{
  "norm_eps": 1e-06,
  "attn_scale": 0.177,
  "parallel_block": false,
  "lr": 0.000333,
  "lr_head": 0.00567,
  "final_lr_fraction": 0.02,
  "seq_len": 512
}
MLP neurons of a small language model. Each row is named by its layer, matrix (up: input weights; down: output weights) and neuron, and shows model dimensions 112-239. Each number is 200 + 30 x the weight over its row's rms, rounded and kept within 0 to 999.
After each neuron's rows, "fires in" lists the words (lower case) most often at its 100 highest values on Wikipedia text that the model never trained on. A number after a token or word is its count.

L9.up926,196,194,221,183,210,169,163,230,214,207,181,189,244,169,226,189,216,151,232,180,260,195,193,227,176,178,159,166,229,261,237,215,219,230,136,159,214,186,195,213,226,232,223,227,188,229,189,264,158,141,173,267,195,209,186,273,195,216,182,158,209,200,183,211,219,228,169,167,189,191,219,256,161,251,248,178,163,187,204,211,165,210,160,205,147,175,254,243,185,215,181,179,182,173,215,139,200,249,188,192,211,233,227,203,128,223,212,188,188,237,240,250,155,218,183,250,169,162,193,206,226,211,162,218,243,212,165,215
L9.down926,234,255,164,187,126,191,246,173,95,163,215,188,193,192,232,227,194,193,213,217,208,235,143,192,236,248,195,186,180,235,244,246,166,169,248,233,165,175,178,209,177,208,185,220,199,215,234,215,200,206,184,77,219,150,179,191,232,202,212,199,203,208,198,136,209,182,201,209,213,174,180,177,220,236,186,206,176,168,202,229,194,165,179,178,207,181,188,195,226,136,162,194,187,213,175,212,178,202,179,157,160,186,207,261,247,186,191,209,180,203,179,189,222,271,206,166,245,201,222,189,217,218,220,160,204,149,162,186
fires in: "a" 44, "bachelor" 5, "algeria" 4, "azerbaijan" 4

L4.up709,260,249,230,208,198,190,201,178,148,201,167,197,199,217,196,195,254,222,187,193,182,224,217,220,186,189,214,217,229,194,179,240,158,203,157,173,194,199,208,184,273,202,207,234,199,234,221,178,263,204,240,195,232,227,197,247,169,247,152,170,181,172,116,202,182,219,219,198,184,153,162,167,197,207,213,211,207,236,207,195,248,195,235,211,180,170,206,210,223,184,217,184,161,278,176,187,215,161,181,187,180,154,161,215,216,225,196,196,206,212,217,224,214,175,224,203,211,147,240,204,167,162,202,160,222,225,175,229
L4.down709,164,200,164,191,208,194,188,188,208,173,222,196,175,164,213,225,167,196,164,231,212,212,194,178,203,205,195,176,206,228,225,156,203,212,268,224,204,186,183,210,145,200,182,182,190,160,229,199,141,199,144,212,148,188,211,145,204,135,254,200,239,228,287,180,251,186,156,203,223,226,273,238,205,192,195,178,169,168,203,223,149,189,179,204,225,219,153,185,199,185,176,229,207,125,242,210,151,246,224,219,222,225,231,200,192,177,169,190,229,185,195,162,161,196,181,214,184,222,160,170,222,224,214,255,201,162,213,154
fires in: "first" 39, "million" 11

L4.up86,219,158,227,191,214,208,184,184,191,200,191,148,213,193,148,162,158,186,266,177,156,215,138,178,192,251,187,219,165,187,184,168,239,211,236,203,213,179,150,237,209,174,178,224,231,225,181,172,125,177,261,183,266,256,201,185,189,267,207,199,210,190,208,177,177,202,178,236,228,263,226,197,191,172,156,150,218,172,182,195,229,180,227,185,122,166,206,237,219,165,190,172,215,236,186,180,220,229,259,174,162,221,196,262,175,207,176,234,204,172,181,186,202,249,156,161,201,198,189,197,199,186,212,257,246,223,204,183
L4.down86,169,204,168,194,248,162,212,211,193,245,188,250,186,211,233,223,224,209,191,182,237,191,197,200,199,177,211,224,192,233,244,221,129,208,203,194,209,237,215,209,178,176,199,189,175,194,238,230,261,181,176,181,115,150,186,202,182,155,172,221,158,218,196,224,191,221,260,155,201,146,250,212,156,208,216,211,249,204,208,279,193,193,157,230,201,236,201,188,191,229,241,197,194,152,234,162,207,205,154,232,236,212,200,199,184,204,146,165,181,198,245,184,189,124,222,180,186,261,170,197,179,224,210,181,181,175,211,234
fires in: "and" 21, "first" 10, "found" 8, "made" 5, "moved" 4, "then" 4

L8.up1153,254,239,223,189,240,203,160,206,269,233,224,190,179,212,224,182,182,168,202,181,194,206,206,212,198,227,168,209,217,219,232,228,181,179,239,189,177,191,164,154,185,245,190,147,208,195,184,144,219,223,221,170,237,227,274,171,151,129,211,238,155,206,217,196,229,223,162,204,161,224,215,211,220,235,243,221,223,261,199,189,212,222,220,215,230,241,219,172,204,186,166,177,163,177,200,173,248,178,184,219,185,256,251,169,120,215,155,208,173,220,128,231,228,163,186,186,226,190,151,189,225,202,217,178,253,232,180,204
L8.down1153,186,207,154,177,213,226,235,226,165,105,223,186,156,217,193,247,169,188,170,167,195,190,232,244,209,139,241,237,212,200,162,228,180,168,184,233,193,182,203,207,222,201,232,163,204,226,230,193,205,200,183,194,189,194,146,197,195,210,205,195,216,210,236,215,250,181,208,207,224,179,206,186,160,187,177,177,224,190,216,196,165,205,198,205,206,228,154,246,148,182,211,207,236,175,204,220,178,222,161,190,201,169,143,219,224,242,191,222,258,149,165,208,242,205,212,184,175,201,250,234,175,194,259,158,195,171,326,163
fires in: "and" 42, "or" 7, "battalion" 5, "1990s" 4

L4.up1014,208,209,186,193,146,188,184,193,203,180,228,193,175,208,219,174,214,223,172,180,221,219,255,259,237,176,221,183,224,200,217,165,194,174,269,214,188,199,162,207,193,214,214,213,196,195,203,212,155,191,181,184,123,240,172,151,151,249,174,188,195,202,166,206,215,210,201,185,195,186,261,160,186,150,225,240,176,175,230,185,124,201,190,227,229,230,186,209,201,155,211,227,180,222,211,225,208,232,163,171,215,196,225,178,126,173,121,200,191,258,230,196,205,212,219,160,241,215,234,222,226,207,219,213,157,200,199,230
L4.down1014,190,190,218,201,236,216,232,235,204,275,182,240,200,218,182,194,196,201,197,224,160,187,142,166,133,195,216,224,173,185,220,222,199,202,164,181,180,185,211,224,194,178,205,190,207,194,192,210,231,226,223,204,259,168,230,262,244,179,219,189,216,194,262,197,171,187,208,197,206,209,124,201,245,249,185,145,227,252,186,180,242,174,213,160,183,169,195,164,179,209,188,163,206,156,184,190,180,140,225,221,148,225,212,218,248,234,286,240,217,140,194,190,208,206,185,264,182,153,159,157,166,201,179,164,213,205,182,184
fires in: "with" 50, "women" 13, "africa" 4

L4.up771,230,178,233,182,221,167,178,180,192,181,234,154,200,178,207,160,189,197,212,217,232,228,247,210,184,232,209,184,159,235,198,258,187,197,184,157,212,187,178,216,225,239,178,182,163,214,195,202,200,270,172,216,176,164,219,174,217,224,205,197,191,212,216,193,196,221,191,168,205,249,208,202,195,190,186,223,185,254,250,214,165,197,239,189,223,212,213,224,169,194,206,198,204,194,196,230,211,235,193,161,163,235,202,152,175,184,169,250,206,180,156,187,229,215,205,223,177,217,188,217,193,181,203,168,175,236,262,220
L4.down771,164,187,152,210,168,233,217,203,228,227,142,242,193,239,199,257,227,201,215,191,169,180,165,225,216,225,193,202,259,162,186,180,214,197,215,246,176,204,222,201,191,156,213,233,248,161,194,194,186,148,241,198,259,253,181,226,185,168,211,208,202,207,177,200,204,203,217,231,219,177,163,182,173,224,213,186,195,144,160,195,233,187,151,232,201,204,178,180,225,212,229,176,199,221,181,203,162,190,206,212,216,156,210,232,229,225,201,155,191,214,256,200,180,205,191,184,225,181,200,185,208,219,238,202,223,163,126,198
fires in: "went" 14, "some" 13, "did" 9, "uk" 8, "is" 5, "moved" 4

L9.up1182,226,187,249,145,179,196,164,208,236,173,209,171,190,239,191,223,209,157,219,201,166,229,237,241,171,172,183,187,201,237,241,188,197,184,210,196,269,198,244,204,187,163,224,187,172,209,212,254,156,176,221,183,173,206,207,234,263,208,192,227,188,167,253,167,207,159,207,194,242,202,183,135,184,187,214,251,187,192,206,141,173,253,162,160,164,211,262,202,223,235,141,243,196,215,189,202,208,254,167,237,227,197,174,208,155,198,221,213,222,180,196,279,192,257,239,200,189,215,191,235,145,247,196,218,236,175,187,154
L9.down1182,187,196,205,179,226,255,173,222,222,254,218,280,176,184,190,146,192,235,244,137,216,201,188,138,201,234,206,212,182,212,150,198,205,222,223,254,218,240,168,211,233,235,188,177,187,181,208,143,221,154,222,229,208,223,140,201,181,184,212,194,185,217,194,226,225,203,222,229,181,172,253,185,162,209,199,229,165,195,173,256,217,196,200,224,158,250,180,205,145,202,161,203,264,215,149,205,208,202,238,207,212,214,150,184,198,256,132,151,193,207,203,243,238,119,192,235,171,215,169,188,198,193,184,160,198,174,209,221
fires in: "was" 46, "house" 5, "place" 5

L4.up278,180,184,184,219,235,191,194,167,166,160,213,160,197,205,209,230,175,210,205,147,172,217,173,195,228,212,191,297,219,184,251,201,194,228,196,206,177,213,168,258,200,215,202,165,266,183,180,261,195,166,224,230,175,196,197,236,192,193,207,189,148,186,219,262,198,218,155,174,247,258,248,172,199,223,213,228,197,206,163,199,178,251,240,160,158,200,150,194,195,247,186,187,167,192,204,205,174,205,151,189,177,262,204,245,281,177,185,207,193,224,181,179,259,217,173,250,209,171,221,247,202,166,188,209,266,196,221,228
L4.down278,207,213,224,174,179,177,213,215,256,262,198,240,191,208,200,161,214,201,197,242,213,182,211,211,185,204,205,102,193,241,156,221,220,148,214,175,207,210,249,167,211,186,180,229,139,234,196,164,192,237,169,149,245,221,195,195,203,181,207,241,270,219,184,142,202,197,269,221,150,115,121,217,221,147,200,192,186,181,248,205,238,130,154,243,216,200,248,192,201,184,252,205,242,238,200,199,244,213,242,222,222,141,164,145,138,225,218,195,194,201,217,234,179,183,216,148,192,210,187,172,193,220,217,177,161,204,193,178
fires in: "reported" 16, "later" 11, "early" 10, "six" 9, "attended" 7, "attendance" 6

L4.up137,186,202,208,211,211,226,162,211,232,208,200,180,224,186,217,212,181,191,158,225,195,246,155,244,214,204,213,219,212,219,202,164,222,179,248,259,179,175,199,201,198,211,218,224,151,173,181,207,202,205,198,141,97,179,201,217,175,215,193,188,222,158,183,184,197,229,273,141,267,158,208,207,203,166,209,208,183,237,194,212,191,160,166,253,151,201,219,141,199,247,192,177,248,263,216,173,157,213,221,227,242,179,133,155,225,246,228,185,211,192,229,220,182,181,185,214,238,208,222,229,183,212,223,177,149,177,209,169
L4.down137,199,190,176,187,163,177,232,195,190,223,185,208,181,183,202,161,250,210,195,181,186,162,199,193,179,202,192,170,181,164,220,240,184,241,168,148,231,254,182,190,211,197,179,193,246,250,211,216,177,185,201,214,276,264,201,200,227,179,207,212,166,218,200,219,234,187,128,239,131,189,164,212,214,254,175,204,225,175,209,189,210,219,233,131,216,162,186,212,181,165,179,221,156,157,190,244,212,170,177,169,156,216,259,240,186,168,205,215,185,178,182,161,214,207,198,209,158,137,169,152,241,172,159,202,255,221,205,212
fires in: "name" 24, "place" 8, "station" 7, "structure" 6, "s" 6

L4.up930,208,218,181,227,175,185,200,225,128,197,267,261,215,166,173,186,239,247,209,198,187,216,183,196,210,177,185,207,244,264,177,161,217,130,196,182,213,182,250,212,173,206,285,164,208,171,210,212,243,175,216,215,196,257,233,206,177,152,205,138,194,239,200,197,186,209,216,189,208,239,231,239,158,217,217,217,179,154,144,195,174,190,244,173,223,215,225,249,253,200,214,227,180,208,192,212,234,200,184,204,148,211,215,222,161,214,209,167,211,233,193,161,108,180,213,218,240,177,232,197,153,189,197,188,189,214,192,201
L4.down930,210,198,246,163,246,219,194,205,263,197,101,111,188,266,210,225,181,151,175,243,236,168,218,203,183,199,220,197,166,139,243,233,177,253,187,210,195,204,170,177,197,201,143,208,216,240,178,194,177,238,173,210,186,131,174,214,224,249,226,260,230,157,194,209,182,186,175,213,191,172,133,148,227,197,206,179,209,208,280,190,215,184,111,207,182,187,144,174,167,191,191,175,208,191,180,198,186,207,200,211,237,166,210,184,210,197,195,231,160,215,198,232,257,219,221,218,188,219,187,196,240,204,223,220,225,197,199,185
fires in: "the" 19, "country" 15, "elected" 7, "lafayette" 5, "safe" 5, "listed" 4

L4.up216,255,148,156,215,209,191,210,177,186,195,193,172,182,277,197,227,225,266,189,204,247,189,181,242,217,218,219,203,183,226,188,219,221,228,241,201,195,180,234,192,165,229,234,195,152,204,190,213,212,190,214,247,192,247,225,152,154,232,170,211,216,192,185,223,202,196,226,227,191,123,239,168,188,158,226,190,227,193,168,206,224,130,247,182,217,218,213,165,231,178,252,177,249,239,203,200,208,191,182,168,163,244,242,184,205,167,123,170,232,247,206,216,195,218,182,221,233,212,196,209,223,234,202,200,188,251,145,232
L4.down216,123,265,272,173,212,208,175,228,217,217,228,202,197,122,229,188,154,134,184,188,162,215,201,168,179,186,181,222,225,174,242,188,196,198,142,165,207,205,168,190,210,157,153,239,238,212,254,185,204,204,177,184,182,180,183,252,231,175,245,206,152,219,215,158,174,192,196,149,185,263,147,230,170,247,178,200,171,196,222,194,153,230,159,212,213,187,186,214,163,197,162,210,155,154,223,172,187,213,251,223,200,186,177,207,187,236,270,245,157,159,197,196,190,156,209,175,203,206,205,239,178,168,167,212,215,153,235,178
fires in: "or" 48, "sociology" 5

L7.up338,212,185,141,228,207,184,230,230,181,214,121,194,148,250,182,156,240,196,240,183,217,212,156,184,292,221,188,163,252,171,168,198,241,201,230,173,178,167,210,188,168,214,207,229,198,181,232,225,188,180,200,167,191,199,163,185,174,183,278,200,216,262,179,188,227,191,210,238,208,227,195,232,206,196,265,181,221,251,209,207,217,171,133,210,263,183,201,209,184,198,219,186,204,211,202,197,181,203,207,195,161,180,254,175,145,218,252,196,217,210,194,211,154,242,221,195,251,173,214,236,273,234,207,180,220,170,242,212
L7.down338,181,192,270,183,194,222,202,202,224,198,258,176,242,226,227,223,134,231,186,230,176,173,243,226,147,229,191,237,169,215,230,168,186,192,207,212,197,261,211,206,232,199,170,179,203,186,151,183,206,210,208,230,203,261,179,223,231,213,126,230,230,111,246,221,206,188,168,207,207,169,238,179,181,184,155,221,219,176,198,161,216,224,259,214,179,176,203,207,203,173,162,197,193,188,218,218,221,222,203,161,191,234,146,216,221,196,180,212,180,210,191,239,229,184,209,205,174,286,196,171,151,175,192,193,209,262,206,213
fires in: "the" 28, "at" 14, "with" 9